Weights of a small GPT-style language model, trained from scratch on English Wikipedia.
Size: width 256, 4 heads of 64, MLP 1024 GELU, vocabulary 8192, 11.7M parameters.
Architecture: LayerNorm before each block, learned positions, no biases in attention or MLP, tied embeddings.
Training: a variant of Muon for these matrices, 398M tokens, 6075 steps.
MLP neurons of a small language model. Each row is named by its layer, matrix (up: input weights) and neuron, and shows model dimensions 128-255. Each number is 128 + 32 x the weight over its row's rms, rounded and kept within 0 to 255. Numbers have three digits each.
Before each neuron's rows, "fires after" lists the tokens most often just before its 100 highest values on Wikipedia text that the model never trained on. A number after a token or word is its count.

fires after: "," 16, " the" 13, " of" 13, " in" 9
L3.up437:117104156111124079142182146121142203094098082107153188088142107106146130086094112135068089105126154152143142112122153112113120147133106095099090089073169064137129104123050150137063132136142132078121120172115144235129099120153152093105153154173132176109182117120170148066103144102123196151080127154080148123184188137045095174111181080132173108069162127170166126038163176106134110087148

fires after: "1" 29, "4" 8, "3" 7, " in" 5, "f" 4
L8.up792:146106171109162144116105174083143088150183121134119129078093181128150117167120183130180122153105107099148091077073079151142164127110127071150131168149092130112153151086115127064105115101121111132112167115113137200103112148090189085166143085100116101140096119066041096097087127106099085152178112138148129089181127101189103195090130118133187156138181081157143129146081113178128205148144

fires after: " W" 45, " St" 10, "w" 9, "W" 5
L5.up844:172190067155146045145226183130090067095137082127121135139126094122133130148124173110192159145200114076100111112179097107114134111133147110122176098084146089135164151123111170154169183110148168198147107111138151120132114142144147119121149130097090147137114122138191096141120113148104083100159146144129131113111083166143109111139136150104130117140175148089119113144160176071105135129153

fires after: " C" 22, " G" 10, " c" 9, " E" 7, " A" 6
L5.up613:119158116128172167110108158086120203196134080156134091146119125132077136162101142083135144192138137120115132065124131073122110105180160118119071096159113084163072145134109130094137098111092042139142092146095081192128127128095131200118159136120134100137084139144119182149076113152117167134164158117140137153095101091109132119127102128136073112144109138107098101075101166136141153127116

fires after: "s" 34, " L" 9, " Party" 6, "K" 4
L7.up332:122117124154147164136070117129152126133111070168157150143151090143130149145134151137091156160158129118132128095121057104070150101128051135075164108196106079086164159124134138111130163119081149123142129098163166137137147144089148156121107185094124118141088128113106145100190182124078114144121091145082180123119164146179151151114138142160092121084092133120127165131069131113160092137061

fires after: "2" 38, "1" 20, "3" 10, "6" 5
L8.up168:146165090100132119123155138126109209130143102197183151156136151112106153062069116142118081130127160130099129165138155155093108141121103142089194117112115130073086162117146105200154128168084232135136129101149119121134133151113119123110168177079108079173152083121157154107143073133108183090105116104150124141169132060159131152089130137094119161072135086129087131148126177101142125124074

fires after: "0" 34, " in" 11, "2" 5, " out" 4, " a" 4
L7.up339:129172114168171151057169079117111078135095179115127159175190138126152153141097105081123117129178081167115132141098115110090163160125059079142168163135140186164115112131123110191113150153103133155138128186140100096074111145134107114110116129133062115144103115157045141111182142148103076121170127095143128168145146116114140110158142104147097107088158180110081145099133134103078142116166

fires after: " the" 47, " by" 9, " of" 6, " ±%" 4
L7.up423:080064138172177127181132186120128183146104173098123125112097072136131118156125118103171118104110137056119113163134137077165116148114165118138111176164095130130122149098164122137117144094152119110142111158091167135125127090116157145103143126181146164093109097125161120109107125079150110191133129112227087075119106115197132124143175080066125159070167183086104083137120143159166108094122